config.yaml
n_layer: 16
d_model: 384
n_head: 6
n_kv_head: 6
head_dim: 64
d_mlp: 1536
vocab_size: 18002
activation: "tanh_gelu"
norm: "layernorm"
norm_place: "pre"
norm_eps: 1e-05
positions: "learned"
qk_norm: false
attn_scale: 0.125
bias: "all"
tie_embeddings: true
parallel_block: false
init: "normal"
init_std_qkv: 0.0256
init_std_o: 0.00453
init_std_up: 0.0256
init_std_down: 0.00453
init_out_by_depth: true
optimizer: "adam_atan2"
lr: 0.000921
beta1: 0.9
beta2: 0.98
weight_decay: 0.08
lr_head: 0.00609
warmup_steps: 208
schedule: "wsd"
decay_fraction: 0.627
decay_shape: "linear"
final_lr_fraction: 0.05
batch_tokens: [32768, 65536, 131072]
seq_len: 1024
doc_mask: true
train_tokens: 614400000
steps: 9840
dataset: "wikipedia_en"
MLP neurons of a small language model. Each row is named by its layer, matrix (up: input weights) and neuron, and shows model dimensions 0-255. Each number is 500 + 25 x the weight over its row's rms, rounded and kept within 0 to 999. Numbers have three digits each.
After each neuron's rows, "fires on" lists the tokens most often at its 100 highest values on Wikipedia text that the model never trained on. A number after a token or word is its count.

L12.up1201:497503522517545514486498521481475500494531520462529521520486488490476512474509475544521519515483520510519499460465508473508497516526498494507504483542509560511460483485506486459510503455485493482517525492496473459495486514508559475490527498472477490520511481530482533559472548495459523462472471540505543480479500538473493536517504454448523500546535532479535518464515541526506477513488470473483468528516495503524511496466507496495528484535477490465521525500478500554509492484504436515511517455514549477518463502489504519514489532468537519501491529519508524529496514510437495538476469471480506491529483544517494529498535467506504500522467500523519506481491486509497464490454499481495511474539448479537513505519548494526511488464562474485548533496519510515535497441521521
fires on: "L" 32, "N" 22, "D" 11, "R" 5, "M" 4, "K" 4

L12.up521:481476450516499511457484463503446482503474511465527488486508535520482487481507496485544462479443493499519522470446504485498471488514504486519505500526502563541476504503490515517535532486480506473488507518476515530463478499488523510519479448500449470485549507487489507531470538485547513489494487563496531478475533491452489484532463480522474449500502448459556554519477533508514523526522508459533490502527449502523518524496530510522521500525486516544500509494495491534479491514524481504530499446534519502493507504538477489533490523502512477496495470505490511494519521502486495565461470470527503553499493468479503493514537513493509498515503494509511477498443489439488479516519507540496519510493477498543514499539510472558493450456519474536559498512499489512520452509492522
fires on: "M" 32, "L" 19, "D" 18, "E" 10, "J" 9

L9.up1221:507525496473495490513501492485488485501522510484488447490501516547480525468485460472526477463529482476483468509475548502476469537496495459476495508486519504475488497514503485459453548521526482482555516499551503499503504530533515458501514504489482512518494504492492534478483472469473534494475479532456494504515483518511502502531401508553476472522499501504534533560500494509522515496508472509505489530493479475510529516445465553490521492478531501475554503495470455500507538552519483526545493500473506505535496506490493538531511485483513496513490486493492497527499490493538471525515484464474482511463498491510465465532528474490487515480508484502498478522487489522482460481463483470447502498512545474487518516512474514519520497486526515507515490554516461514509543453540463
fires on: "°" 42, ":" 36, "′" 16

L7.up890:486507526474501434487515518550491532461515508507516463483495523524485427520526504535495507507526509476476472496498459560487488527506475461479490481504525485478495527531469477461496476483505502507567469523558457481510500511494485493491541516497480455500470482439462584517507555494498495530478499500529475508533536468506499561507497502509516493505507502467481532502477458544510519502470491521488475510517523480495513463455544511497431512519496521502518496550486465515449487514523499493512512494481475468469528476521475461521491516487475520554487522518470514480556525478524515527505468512454499504523501498504498503488513484496461529480498472511510467515498460517504442487569476493526550481502501516506501464452486521498463432474495447531478476535498489484464495512523477
fires on: "| " 53, "\n" 9, "medal " 8, "place " 8, "- " 7, "– " 6

L12.up570:488518493515506495504456540460501531506488468535489526503474484532508516487522492514492516487498498471503473493495521549496408542508485490487481469485565513514507503510529457471508496506489529488527526464500451472509523537505511510495489534490466546507515497483453496524537495495466521519525501558498505533500515473530484499513483503465490515495493519526519551529520499554483522536505439490437485517538498492533535493529523529480505482506489458522544465506478448496491486483473491474487521466496480460496513485555477501480527506550481525580481518484485518481509492526532473524509521505450486473490512543503480536486537509531516555470508500508531487531489497562479434476491521495516457510524519511507513502497518502493503520508483486490497524514471436491497527512515526
fires on: "to " 39, "| " 20, "–" 12, "N " 10, "I " 4

L7.up707:498553478536517540494433493499491496551476559475502520478486471534493535494493518493507495506516502494501491489479530518524510522491509476531509503485511513505497483492497513505503449514514492529498533499492507516487478519507517486450541488480480509554526483464480507515513519501469531479488521554504509501525489525510485457491452498507481486538466491508531484514492510502536486536507517489478526500485519506570505515500468494525564460506487501503494507501501461551501443484522498511523463447492518487542484502502512514479532530514488500511498504474469547532521521464519516538513506484498503532492511523497432495497502538500517458512510522466503455500470509569466498523515485467549453510485516463568511508520531488497500520539472524514485540503529512513530506488475518
fires on: "|" 49, "\n" 33, "- " 4

L7.up298:477507477494488460514541461520504519492506503503483479502484460482465504513474514556483505495493514445506478491503514491500498488528510469462473523498496472544487518490519499497451486514530528492538524519545463442482478464493467491508538525537500489500489492468468511526488534476484491504486495474493504502498517491478474514554494486534524497506506481544552542542487547473513503490496471534509480478490513501511510465419504477497472476535501495487528515493500484499488503490483481494533501474527532484517536494477458463506506480506500490521487513500488495526495499474474555496471501489481500500467525576524479539515485517524455505483556514509492473495500489521491460457521452511469534536484531482519487478450498495513470506443499500489484493510520561512497488486494496
fires on: "==" 32, "| " 14, "\n\n" 7, "== " 5, "===" 5, "- " 4

L7.up1331:502504547489536493485526479513497471502461508519524501470543522483503479488516492546530503498508497476516545453466528544489541530480491520529508487480470516510537502519478486527518483520533496516509546523521503509517480518524552489484441524537467492477504515540484537473496513450488540500529499548498527488535504519499504494499484468533484486501506473487506502543522496488473530521522519488490501512451485454520530515533527454505514477475515470500520469484502497538487516517468501486514478480495509469476487522548516514466528522501520497524506463473464447520514538480494500543505461530494543541482474498485506516476494495499502473471546492516535515506510493465511456435506460470498499564501509506494519544510506525487513452508516506496536470497516520495494469512480487
fires on: "of " 33, "a " 20, "the " 8, "for " 6, "more " 5, "ly " 4

L9.up778:510513485533511496494479462514497531534422457471536495498531503482468470492497535486505495500458484496527470504454471508487452516524492490509531506487505504528501507494452538471447543496501524539520512510488495516501535474505471454500491504455498510517470515487487498505510527513498509506474507516489497529480508502452520472490487511545500494500486511496510498537488486522462471516489498482496520501486512497532515473481537485507517445563522458475544562506517481486488473477474495494498526517539443499528520511511516517466510504520541472517468485471450481485507551506509515519543515506432541448493490494536488494485509504485467475476507474498531491504465515477502452498536474486469502509532488503501469490521479479484489482558482508503518517516493502502519502528512524
fires on: "of " 42, "century" 8, "season" 7, "year" 7, "and " 6, "years" 5

L4.up687:535504543506472515509504513472517510515533495446485496518475437531497534538473545497493504491527479449541481468499483456527529539486520506502494502488535503528455463560495504501511484496506488487494514507504497495493492519527497457525510491556508536512507465457462503485525474498505490475489476481456550535541506473508505488518424490488531537523458506515536487475499488510467476503470446470517506512522514512520502486492449500493559509439510494484512483503492523541490498566507461499505533483502475508524512532496475506477498494481514493545536487523468539518508543469524502522530508492473527534492509494499505482485523484497500520517475495504490445488498516480479540502474497516501423499565508535537508484508504520495515508519498499518501482490461494498495541463489513
fires on: ". " 90, "\n\n" 7

L12.up981:498477483452496503539508514450502515517506500512499534502500472515519524480492513470480535480506476498522519448482554535525465488493534483484499501500498554485511522548484484472468468496515519485501503450536463501515524510525556520471515490540485491482497455486457507514527534458499545464525467509486522495544530522489462520537474513471485455481482531501528470511531507537489500499542481514516500513539492500497486501461517529496491530503519515508468464520480492533483489515497482475521494526468517512506501476503479489451513488509523526527520527502516505495548471500517509514482570518460509536512510486535466472510564530496525467482478484513509497477452510537463499493489490517514422493514447502481495487492484517498492527481502480506473550493475459535479528516496544
fires on: "to " 24, "not " 16, "| " 14, "out " 7, "it" 6

L9.up26:473494518486517486456460487499475516483453489464486468510507533500501484468494542477533477481528525509463479467480562521483518543516550470507544485504493556514478489501499464521518539487511467495533480499508525527523537500482510527483496529523507441487485473483465499495498493454506552513461487517483536503498517478463525532512461486532503522500533520467525499523500557530511448482521518442512470494497497483444511505550500506462484499501489526523525453532480517539470491485526507529502489480479479434511457479515502503507517540501530504541473485474472516522545493495494508510482519505515551502503499495532480514526528466480485516470491496519538492503499500455481504510477506508500438494487495506477493468492488483524466490524482458501570477548446469502520517518507528
fires on: "was " 26, "is " 17, ", " 12, "of " 12, "for " 8, "are " 6

L4.up970:489516485466477477509462490494484554470481468496495493518465535500508502488529470487526527508469520479523514517454493480488484523472514442466528524521523497477517497554524483514480536491508487505496498482497516532487452491496525507512526465564482490522475495520493524496505564509480488498491508488477504488501499541511495509519458514498470520501523522508508540553468531516488508500509511484506519466498481557511550493436470521498523483491521497488529467507495477511512479523544483485511468492519519484499511525500485535537472491461510515526522502458491545524502499493486513501490464456531511494434509502496452473496471487532479516532507490458529523492467486571461479476447496485473503502485515471525519498493422485526531501523530512478502518502492493513534478500490492
fires on: "°" 63, "′" 37

L7.up104:492502499491498520505483491458505485511508519513512494497477497539531511469500499515490463488519520488498508503475549493502510503536485503500488510472530481494491483484492531511518503552498519542498549510494476479492523502543503515527523460515522494568497473514487476515494506495486476486450519495470503556508478473491529488506464486458529491542494541531498524497472485506570464480534447506457495489516512501558497495481487502492451482503488485450534491495514513515498466530526475449521488513440480482508491509459483527520472516531482418509512511474534469555516502467508455487519496472501501515517481499509502487479507531553528469477468497507471485481470508511501545503455493491495429491500484525555541461483500453472490500535565538470518528509492523490490518487543517
fires on: "6" 21, "–" 19, "7" 10, "4" 7, "3" 6

L9.up598:519476438479517483473495536469461524474501492508481501512521477487471499495480551534517533477450462513480475493460488496510459515505508492532520542503550514515535522543552503532480518490519480461530498469463529510523499499522524487487489565488506500511525490480477495492491537524469539515499498507492508487520568466488512512491490470519470484493524503509482540513507520485486477519534490483518527555459495534505563476506510547533486467500529463508508520477521479488480490505476507537508478486500479486498429522465486509529504516533506447511477477430463475511500538523520498477468524508502506525493459490496509488514515483474471518503532490545506516512471504455480497514473490486503489490450498528485431529519482509477468476545493448501510497502475485512523480519485581
fires on: "of " 52, "to " 14, "in " 12, "for " 6, "against " 4

L12.up684:505514450489498498478526489540517477496450474537522493511485536492492484492468502540529490471533481477526433454493511523505461520528500480485534495501470529530557509489459482524506465491481516523502504521523520514553548463526523511552463479521472468495468511490483573510519483495459519530489498537518506462541501506466539512508476490506508462531504495506483543530459485483523454502457486481566539525494503499477520560468524509480524452482475483489511478490486529520526467494510482527559519435521447483517482477498483538495525523495505521531533483514473456522544497518485493519511504510483511470484483508477495461498518499500455482486545540488484489522487491532509498525500491504481470525467524491509485493489564492497543490535521465513500500547469475535472459505517488
fires on: "of " 38, "to " 14, "–" 13, "on " 5, "with " 5, "over " 4

L7.up1178:474487529469525445454503509507511523485490489492537477480512456520476468500487485507519498490526507451511533523488518517511488504468530520510482527513465491552481489505502507511509472483513479515509521525537498488565521522510494476484470492503444465494519479480482526524511491430499510496552482483487539519498528505524503548500484494491534527509522504477495530470515514495492489507494450549545527506536515477486527464460509479509468489473483532508500472493515476497480508481512489469498548498465492475470497497503456502500508493481508462540463495512430524493510553495512550510484476460513529506469464516532476505511511539549476528474539515545506496505486478500491454466508471492458493553484463529515501462451474543480475424487499508522499476527482514480488475522528513
fires on: "| " 69, "- " 19, "the " 5

L12.up687:502491469539470498458498514481515518504506502482561519513484513488502480535483543502521513513536513493498484531471566485514490510508509481466468486493511515463495491513519505501508525523538521488515486481498522511448482493491510543507502490521464474533487433520460491524540523544509532513480508469506530476511534526485517477498503460501465507472510509533520505526480521485528473492519506460528480491498465484538562529472499510473501448536540478487526488537503464466462531489498481470541475474470515468451516503472481513470488520479533479579513533531525514504541514454518524514496518491500479501488464533518482528511513503469527492515507532499496512471514463507490485470475494492495453504491517502529473465490492467504491476516474475426535511502464501492522500440450515
fires on: "| " 34, "in " 21, "of " 13, "at " 9, "near " 6

L12.up352:524490489497489483480499489531468557472431535488494499451480493520519472515503493501502480465498470470486486459488464490529511534451508541511457525529478489552546499523489513498506475519520488537480514520515468521533512527487500543542506530555496509505491513505483483517502515525496546517444447501517469496522487476479512474526517461452519476526496514483477495493486506510483449514483464541500533549479479488516491526515536562481510490474470500517474497521492513531502494495532488471523513494506504490503459509492479524482529512504492494521453509478464482495513484521496505516535482483459546500511475515477466498495514536492538455523497512496479483502503474543493522490502525510464525549523528526490477518510499472535508479515530468520557509465516498502530525487507495
fires on: "-" 21, "of " 12, "de " 6, "'" 5, "–" 4, "su" 4

L9.up25:495508498492529512517474471518468498473511512493483496506505512519521479510497546506490495474475465506475507499511524544486500522509537536546494500502489533516495498553438500503494508486493498494546499520515517509487474520517515499474475529533528503480454518481478452474497498488498478497468489506485515436563523497469481466491500500528463475506497446486535497526519517464533501469476535462512512519457454447499506496518482523481524491521465457523488523486492514569479501545531474512530467489453485479514454533544521554474492495484512493519472467458497471503503526522491542477493523497456521496465481477503452484501491486499525498489510503484524500495471518552491501474491455503445542504504505460526505538505544494487428494508478501484549464561529492491550474535516522
fires on: "===" 28, "un" 15, "of " 14, "inter" 4

L4.up1143:471479495498524469469416459503529495466507520499469502491487496506498516488490533546504493504512524493506457516505499471482491532500543458533503469465514552498497492546488449484497456494507501496529497501481571483516490506521490521520452475528505491560477468442491479515488512514506527498451512514488525500536524496473481492531489516488488487479458542525535540497476498505498506507472480490523503521496532550516518473508471555460532507537472502479508496522481472469485453514459496495513512512528466498506493514535504554462537474522517529537531490507478514497561509499521487508536508505479505502487503479477486478490481554488509492515492473474516418456499547514482493518515467545513451541503518475502509525504512521514491483504513523518524453509542507523489543515506501
fires on: "\n" 86, ". " 8

L12.up646:513487519500531501466475489486478461499542506460487455502458530506506476510497561509531509527509485491459483456496545531491499526518491492519473481495447538521508487547477501536505512499488523521530480469506507478520493503509525510497479524527517472512488504487472518490518541461506476502523498526523519457515511492500496484500480461476502493523480487508551498530503517495526512502487507471534484515515477501444510535530590497452488477534507520521547468514478508519508507520503480470520494497454484438463480524499481495440525498541479501530487455542521530487487503430471482508522509492485492522472442497509486486555525471511480528507501550506525520524501479470513464530479475548491516517523510515467486475526479487517486497500519470463487458534483473508532474532513476
fires on: "to " 30, "of " 18, "in " 17

L4.up442:502497516494515527484444467515494490504505512483488488501498510499512500508424509547501498473487480496486450497469462520485477533500489469519513478467539532516486492528505450520521511503478499518492515480499534464486501502521489480497517471533491486543534496499478483544518485525528484519476511467460499524517490469486464511491459494488458526514428513514554500480467522484505461473530487503508497498495518527545519530518502548487521527502488497492505477494475494523509450542519472477479553459453488505528499535495540522464526519448530466532532516478502502491522509510491454484547520496501467514465486502492537494484514506519521462511501488505469464473482529507506534524526504529509454500504520504488479521496518443515507497515533476501500483496496494489510505468486519
fires on: "\n" 61, "\n\n" 18, "; " 12, ". " 7

L12.up343:465511532526498506481560514497503520493469505495482504479498536488504468511495518545517490508494470502517526484524504508506490506495505491546512485509490554505487472545464530529504485506538521504539522498512519510526475512511532510483450505510488515488507441513478501521470500498511507456528552522498525468534471474504515489500525479516475468530470488501463475510488481508484521476521532497527425549497478528511517564513512498458499487519492485475521514493473489479477525492499477518500509452519493478513445503493509502502517497500473469526485511515447516477490501482459515508525456441508504528512456451469467528476525498466493477505478504508534511496482472452508462520508514478494492500528493498529455535513580407472509513505486496499458496545460486496536481528478506
fires on: "a " 19, "of " 19, "to " 11, "in " 8, "an " 6, "| " 5

L12.up1152:463483501508531495483513509491478512546486511474507482471486504494497501513511523549550509512493527485489515524483497494485527549515494485553514505494488522504536460554463517538493476523523460489476476475537518525491522552504516520460454483506521463475480523510458500507481523446513555450507496552535498517515514514481537472510493459520489482492526471472502468474487485490536476475517531519564507511477418492478520510466524500514512487507450493487520500552482482540481444495507494497523545467484504496438456538494490475527489496447534480520465481515472520498526499478539548490505499508544545517494466517516495522473494525490517481470509493490508521479495544487518533506481522515513479473487533528508432539519525477518444445473487522480487505528457499468498444509508483
fires on: "by " 50, "of " 10, "in " 9, "| " 4, ", " 4

L7.up1480:506471537485537506492445489525469495487455478492491520461497509522525533519473550550487484495475480493514496478495485503519477537499527519504491446495496501473506502515407511532480485510488479480522498470494516499509531485481444508496480491486470506498496499455477502491537520498492529471460500566513518503533532496507514485519548496533500497456460473515498500515538484471555480505492496489546547515502514522541487525534468514491530520575485482505498481476469495503474507514482521479515463479513491520482502489535464533479489505545495506507513517508487513502488530489453475540462548485476493471476490497516488510460507487471537492538498536485539494512472495528475482512512485510468500517512511460510523507516533532520460489483471514550514469485480495489525495504511562
fires on: "==" 23, "pl" 17, "===" 15, "inter" 12, "| " 9

L9.up673:538525470489477504494476494471501510514455510522491513521522470534467486514474504496479489480517468506475469546447542533479493494464513477506523530471519497542479477483521490502454550531477492474474498473508505527541505487494475499533543493507464530536492487479482497537548514538527516533468482477495479463509520489450525546500454467512443523516510438561508545508496487495481480523502519518530505534496483506533551488504493460489461461560489458502524496457511469503466515546458513509538487477512489495442512476520514524491516521508519480536502512468425497486496522513502524502475478531495468522456496514510510523480481508530553475490522512461546461515460487475484495492515492510477473499486477525514445468482465491528509457491463506493512488531484490517520501510513545
fires on: "of " 77, "that " 10

L4.up852:477511482502504516520468519467496478511468522450545466458471464540508502519519541526567481506497522454507474516458562495528491500513535476447492508501509499508527486515511519539533474524504460510498506522475479492536517508537522479506502544500504492555520514465486471544545527503522515457465490480480518497475492497499497497518463495477517508523482506510503516563467510463527508544517492488498493482521479552517486520491534486494497492496483516530512447502498536527490500516543471506505484496491511480507478514528486455512509507502507460499524503499533493491508491457497533491494508463504475516476515493481484528469493486484465492519472510526472440489456508482488492514509477508483472523497540497542488528500483493478460487531538528454510505502501504515528482522506547
fires on: "|" 76, "W" 21

L9.up1391:527498497490489482496492542478500569542484466470536488492451483504529514494505488530521502478490492466500461499467538490508477484460509501465473522511478496519531472538484488560520487519497446517476519523514489525495513491528523486539482492520486510526512508436470480501514516491476517496486465514451496528510510507492442487527467480501505484485455537478483505492463516482498497463485501504481528528525513487491536479462499499473528480480514508469497517478467518531503518548508530472472476487475513477508453493527459479489563500516504490510512493555500495494483484468486556520483502502505475547505524492506483505545534467480505462480547516487560469538494485502487456520502507481491470475522503503533495489524518496508495469452575520520506522460546456526510506523504523
fires on: "| " 48, "|" 43

L7.up1079:459501503463509520512537495483509490478473480560474526466511489519479514484526479502494499522527530463466489488479511498501457515517532520524534473502496519545536530460521535523522466509509532491507468506529461509514531502512546524525437521503481519546517517553482521509488509494502526489508506498521503457534483520463500490495521479518495510526514507457513485523462503497506485499529514503493486518475460466526513496443543525481488492497522507528509506492534507504498495449491514476534552514478474480476467517521481497478565521498492532525490520494485543510486504465508516543449522485490554485491489537468482531499505537536481432498516516509483508477513498486506477472508486482525533528494453507510504434483470482526488456491524513488500475514528517484493485523484477
fires on: "-" 25, "with " 13, "." 9, "of " 7, ": " 6, "– " 6

L4.up555:478467477496501482483484493508535538483524508478518493497466531495459521479509561549490521487497503500544496536491522515458476515508530483473479518501524506506477498527519438471557533462482509477493487482483518510513509523487508515518490470491508515516451499471500526504507507503523490486516477533492556506523526487488486502549471500522513490488485527519520559521530542501495486506492504477493463506510505496495488538476462547485531484536487445498500524524487490505490489527504504530504494524503461504512542499539535527487517485555509485501540499470489500518552490504524503487465504501448483485480511502475453492479474493475478461492539466526537483497509507497484520502504495520523482501547490551486459498508494528479483500506492496494514460525510465495522491550519540
fires on: "ers" 22, "der" 11, "es" 9, "ors" 6, "ts" 6

L7.up263:519490512485473471506508486486484504496476504508519472458479524500505492510523467524506492486494477515502493479486541508503475534527496539511500447508476533498520498491494515512535503507498517440475495522493514515478478532490514529539483478512506499504533509509478523551526477491517549515507483544482474467506489519457513478538500518501458488534474501440479487493509498504459479458543481501538512510465469451521527524448545494472538468475491523526524463476463485501506502517512505509549529461474493456465455524532504491520532481488498491546498517550492468535536520490489527521499489489500503528455483519471538571458510468483480483485514533517501483504516494497505503481515476472506507479530503531515478517514564475515499445501516489498507488540521492479505506453481466
fires on: "of " 45, "| " 26

L7.up520:494509510541515513486412525478522513526468509490504505518515492497454473550496499561490480503469456516449491474498474526512528504523520501530496508506478515502523485533484515524507496521515513506494520527497511472499490523488527512491514520475478499512531482492465492503510519507487508512497519544512514487518502498459529535492467489480481471527438501439493476525536536505471505493482459483477523543477436501527518529517528494485527524544490460487529525476483488528507533551487503435518489462506461480493505537510493541460519533528489463533493442495519476521502561488470531498479479482521501482456512527504506489485545506471505494491521500512516482579521483472502490501524477477503510499506473491503439490500533439498504486522504469469470463520523489494508483470465516
fires on: "of " 58, "in " 16, "for " 15, "the " 5, "on " 4

L9.up868:478471509472532496481439488500506491465573497465484473496484494560490503491470536521510510493522516509490496497513515490507477519500516452526477442506540517523470490522512480491520488529480513490473514456481508482536526495504471490521477510503456498541514452467471470540512501538488452483441506516492501475508554490459485504560516510458459525516466514495549587458490504504546443486524473501512502509501503520533500532478491522488521505537466519475521454527489505508490491532508471522511526471503479518518474521509505552440515477506521511519490504505489516523508485485503466474472470490499560480501495511528483498497479503497503474548448526489489469486514550506455487504517467506523452512544516495506492507523475478497481486502539510518534458483512487547518519529507499
fires on: "." 70, ". " 22, "). " 4

L4.up144:523491515463497501487515509497521510506492507546467503487488452518520513503509507511500473512546497485520499485518520524513506481463460502505474454494485520482497470480490471495527444547545484508521527515516535478524471485503501487487511497534516491542497495498472505486529483507440482468478512524502491545509501474527456524498479493527503492509447482468499527493521501515584532529492466498520467509524488508519521500452517508523509464481531474507505522503509461495486476500477484480483482499529516496498529479510504462515513499487477520538522519527541505501483537472526542529531478493496467515463542504520515517501510511493511548460475510507517466562516508524502489472505498497506498463461482494527489450449543480508495504438495474474480515501542507553524481446462513
fires on: "(" 37, "\n\n" 19, " " 4

L12.up1359:492464515519489523544466482488473479512556494466529494535491480462531528521494529511510545512507507487466521522495515534501523504519515521519505496494523501509513531563518418533472544462512543527497529510492503478535521490528505502506498484486506461500474478520473528478492497459504497534504447473485545502522489508496530560496474496483462521508433532499539487505498524523523514532509485518496503502495512483435485499513537511515501477524565525502533530526488447496483494529493517523541487488485521529514525493518449530487509474523520486508474510486470502495479554514511473515458536501488524533502481482510465480523569524507450522476521486495505517516501492524477496537505502477504438488515471537506499510505504503546460486501504488495494496514470442553553480472482531
fires on: "in " 31, "to " 13, ")" 7, "s" 7, "er" 6, "not " 5

L12.up1148:525516490532507477517488501515477505525484503496481496523526485519514454500485538520479487502487496471477479498497522480477455520466459558468527505504512503478510482506476495454475512528438476472526568496477466496490524490508470496522514478503503517528486429489494498512543515539490538510488527531468559529487545491486488490521473478486494498481501489499539533511467480545508515524476495502462512515526499447519501490486483502541457483526508493521534515488519502507484505547491493502534498504517452486496503508480479498541508494503528501529540489466499555509490488477467521525430507527453507490518506484479498519460515502522502522480503507515489508484452515520487492479470505486470471517501503485545487445538520447482493468506498513503560492492502497519495518482526537
fires on: "It " 27, "which " 16, "it " 14, "that " 4

L4.up1212:526497505483501513514482475503488498467498491510500493513475512538497499494472516516492485514498514484527454511478523470511488529502502455493546500465511524509452453559511482493514519536515485482510494509474508481485495484514489498528512467541505512518459485477474511548521467499488502476486498498444502490550525515489461483542442511508508546498484503522551524491505517524498466520506503497505495488500525538530524494517487537483551481486501494473495476541502483524520452535513465547494560504483495511533490517512540566485523498496502516526544489494497520497520502464552451485538494500515510480482523467470511494498530514490514442515461498514506482469487568519482520491500492532491436520510557514528494506506527482484484485512544519480530485519501475503513519500520533
fires on: ". " 46, "." 28, "\n\n" 7, "; " 7, "\n" 6

L7.up1324:511507509457462487481514477480494500493486496514437505481508525540530527455503454522514483487475521463517521485461532497464458509489482479472489477480523489511439497506492527478482504534479525503514534491522472477480488491528512475506532478493499531569513494507510526513521474489439488499533494509484494501536499502500499535537483486500478473480523480528527496567481481510534485494505446464490509497553514517523510495474489480521463484496499486475528499462487492543505492483517490507531503486482508484487466484510499508508494483480482461510522529526497476517502507499564480504485516464487528505494488503491512497476496486513537474531466507482522487528503526510477450493474479476499507553493475519518498462461464486532503513523567504509548503482496455495579493493510472
fires on: "–" 46, "°" 32, ":" 4

L9.up553:467492504500524461477457501495467457495476489455518471482521545498506520530464475477521536484491479456480524520484492534466483547493512462492463520474548501508508505530500510496509513542509518513532521495520554444535494490505493472494508514534516496520492503506507478498486549493485531532493532527462471527550521486553519492524488521517510497476448537510519510567510498505499514483517526488496511522486476507532508491521481536479495518495476493515503509492479498492477501535513495496498504501446502500496490516483505533506510539466514437507512518458487515482524511505513506486501460509486509524512495487492482470485493482495492482501501469470503467464426502527482520506499449500501496512467547506500517543512414535485503481515498462469522513514514460494487503520538492
fires on: "′" 35, ":" 21, "," 10, "\n      " 9, "ä" 6

L4.up1123:538508501452486503485518516470493521523529499531508505452488469515541533523511495504539474504523500444512486486521540484494502559505458478516461491489481495504476495499504439472507476547529510497507541510542475476562483488550495513544481549522490522520496496536482520471516525452462492490456503515477520534511522486523506514494474467513524473511475457500523507504503482491563523475509450478506499499513540470527475514482529474478508489472539487481530493490496505503468470519495448513523497471500531506486511482529434489484533477499505505528509496495493533496494524492517526513504486513482520535479510467532455525513517513526498533489532480514473510520500472520512441500440505502445491524478478496518538485481501537508469479488483472481493523514501518508548477453528477
fires on: ", " 48, "s " 12, ": " 5, "\n\n" 5, "(" 5, "' " 4

L7.up893:535513503489476484535519483459479535529498524512517512464505457515501485527485484542520509465521511460459467485505503520494530509503468501478481483490462476525535530480508533512493470512480536512482559476541484515506540499515528538542481543520519505455530498506482522480530464463532487506470458509501500497544491508454511484498497475481495500514448527487503488510498524477485466451529500471505515487484469474512515532454523523465504492507517499524511496493497488547546442488505518490526517489497453492486528558489471502471527475511518500537475487525496470509507508499478558527483518513453488540509479535498474484513503453489488464450577484455538493522511511500494507470523496486506470472539496513508472484497520530558521493508565517554534499507518468474496480495508471
fires on: "of " 76

L7.up69:475475531491498521420495508504470496482500552486514452488494503495507489496509519501496478492507500493500482473511466469467523486503555489544467517477498493476470460489487488545500457514501513475514543513500533445505485519515529465491476466478487479517532482526488492513476474466495505486465482500517483495488515488488518477551468457461494494517512468510529498485525507546504476540524483480487520481511522515487504525470557462530510505540519510466538481509447498553501445492488476491498550492523527496510486507425514471485505508491516485507539489557487509523521492462514520515553476495512504506514514509527498574538536513486470506544510493519500472482472482476463484527465484516548502479501499517529490426521496481532536484484558435493512546496561519549553489510482523
fires on: "K" 27, "N" 17, "Man" 9, "P" 8, "C" 7, "W" 7

L9.up994:486514466507488498492491503490503516442495496508539516514498507474441492478511512469525491492490467526482426518443515497492483533485539492526503515463497515549496518492475523508468507496511485493504471525494545518461488501514517489537500491548475520556492489495499518494519467507504500497482461496498512470518494486474516499539511477505494497494499514532515500507473495482500534455479513486512513544468507492554504530423502505499519455559490480509504510488484486496472515476468500499558507477500506499476510503495514511480556517510491493506511498550458562546495491487509491507505514528490479521506481489494523481485487495474511478473454545509502473519493491498508467519539507499497511445488485536527478488494472511478543474475488495492511484506506492535532505552508457
fires on: "of " 21, "in " 7, "\"" 7, "[" 6, "sy" 5, "med" 5

L7.up325:539519504479511474422522537501478492524501507483495469479475520518526463466508507493465509508489489484519510544499550474509507530480463486483467469503492500465511507532502495497520540522511487469517553493515517482504499521522525456488505488518532496540494507527483529501488540504438506505473538546505503479507511512493515495523430498497447508464506474518515502545478475519498511521479467512527518499485505451528530485466475472518481438550535497504525470482484473535487552527501501495574462510489510475455485486485467505530465466497485511523574505513506488472500505498559484474489478470521496482462488518503512478471503487496534499509453521495511491502455494490501489488488488525469520538561501509517519475480501482504471470516541513487499485524523480538501495503538488
fires on: "| " 32, "°" 21, "are " 19, "were " 14

L7.up1392:491526515478516494460508479496493505528505535490523511483523494466484501497484512500500491496505533454493486499513512496474525546512490485531488505475483501505526504501502496446523496485531538511501555507495448471481470539511513498510481526543452475499502467506449484539515539479482483484495501511509497476539484506473515528482483491460535493500521471506547487482489498444497493505489434524487517565461478492498530497482517500478451461514488507503500513497501478524470477477491498471552499510518459455475498533539498480528527499459496517567468494470472505507506525502518566520512511502475504529498482523508487565489518532519505496504503487526542500516503489528503478439501468493504511557482486471508533478473493509520482452509499467444484431523506501481491499496510510
fires on: "- " 57, "\n\n" 8, "The " 7, "(" 6, "• " 4

L7.up401:481485497461518434483514501459507541509496522473530488469494500498487517490516476512517476508518503483474552482508561471499506501498512508498488528525458485508521481471508511502510506520524476498548494524516475482510521497515563470484505516498466482522494483489467532510492511425449493469514506525489485519515505535524511520501510483535511532502511486499535510512497535471505502508459440521500525509517456482478498491454533530505475507469495506508524524486520480507520544492497495485503501524485506470491471494526473473530495479489493488536487509516493535477469528484558553535457516475454518503432479500522457522487544455500450531439526523524535471499476480472495439476509457470500510523464480483517521436456486517495449447463518511510494485529520513521512494511514520
fires on: "| " 53, "- " 42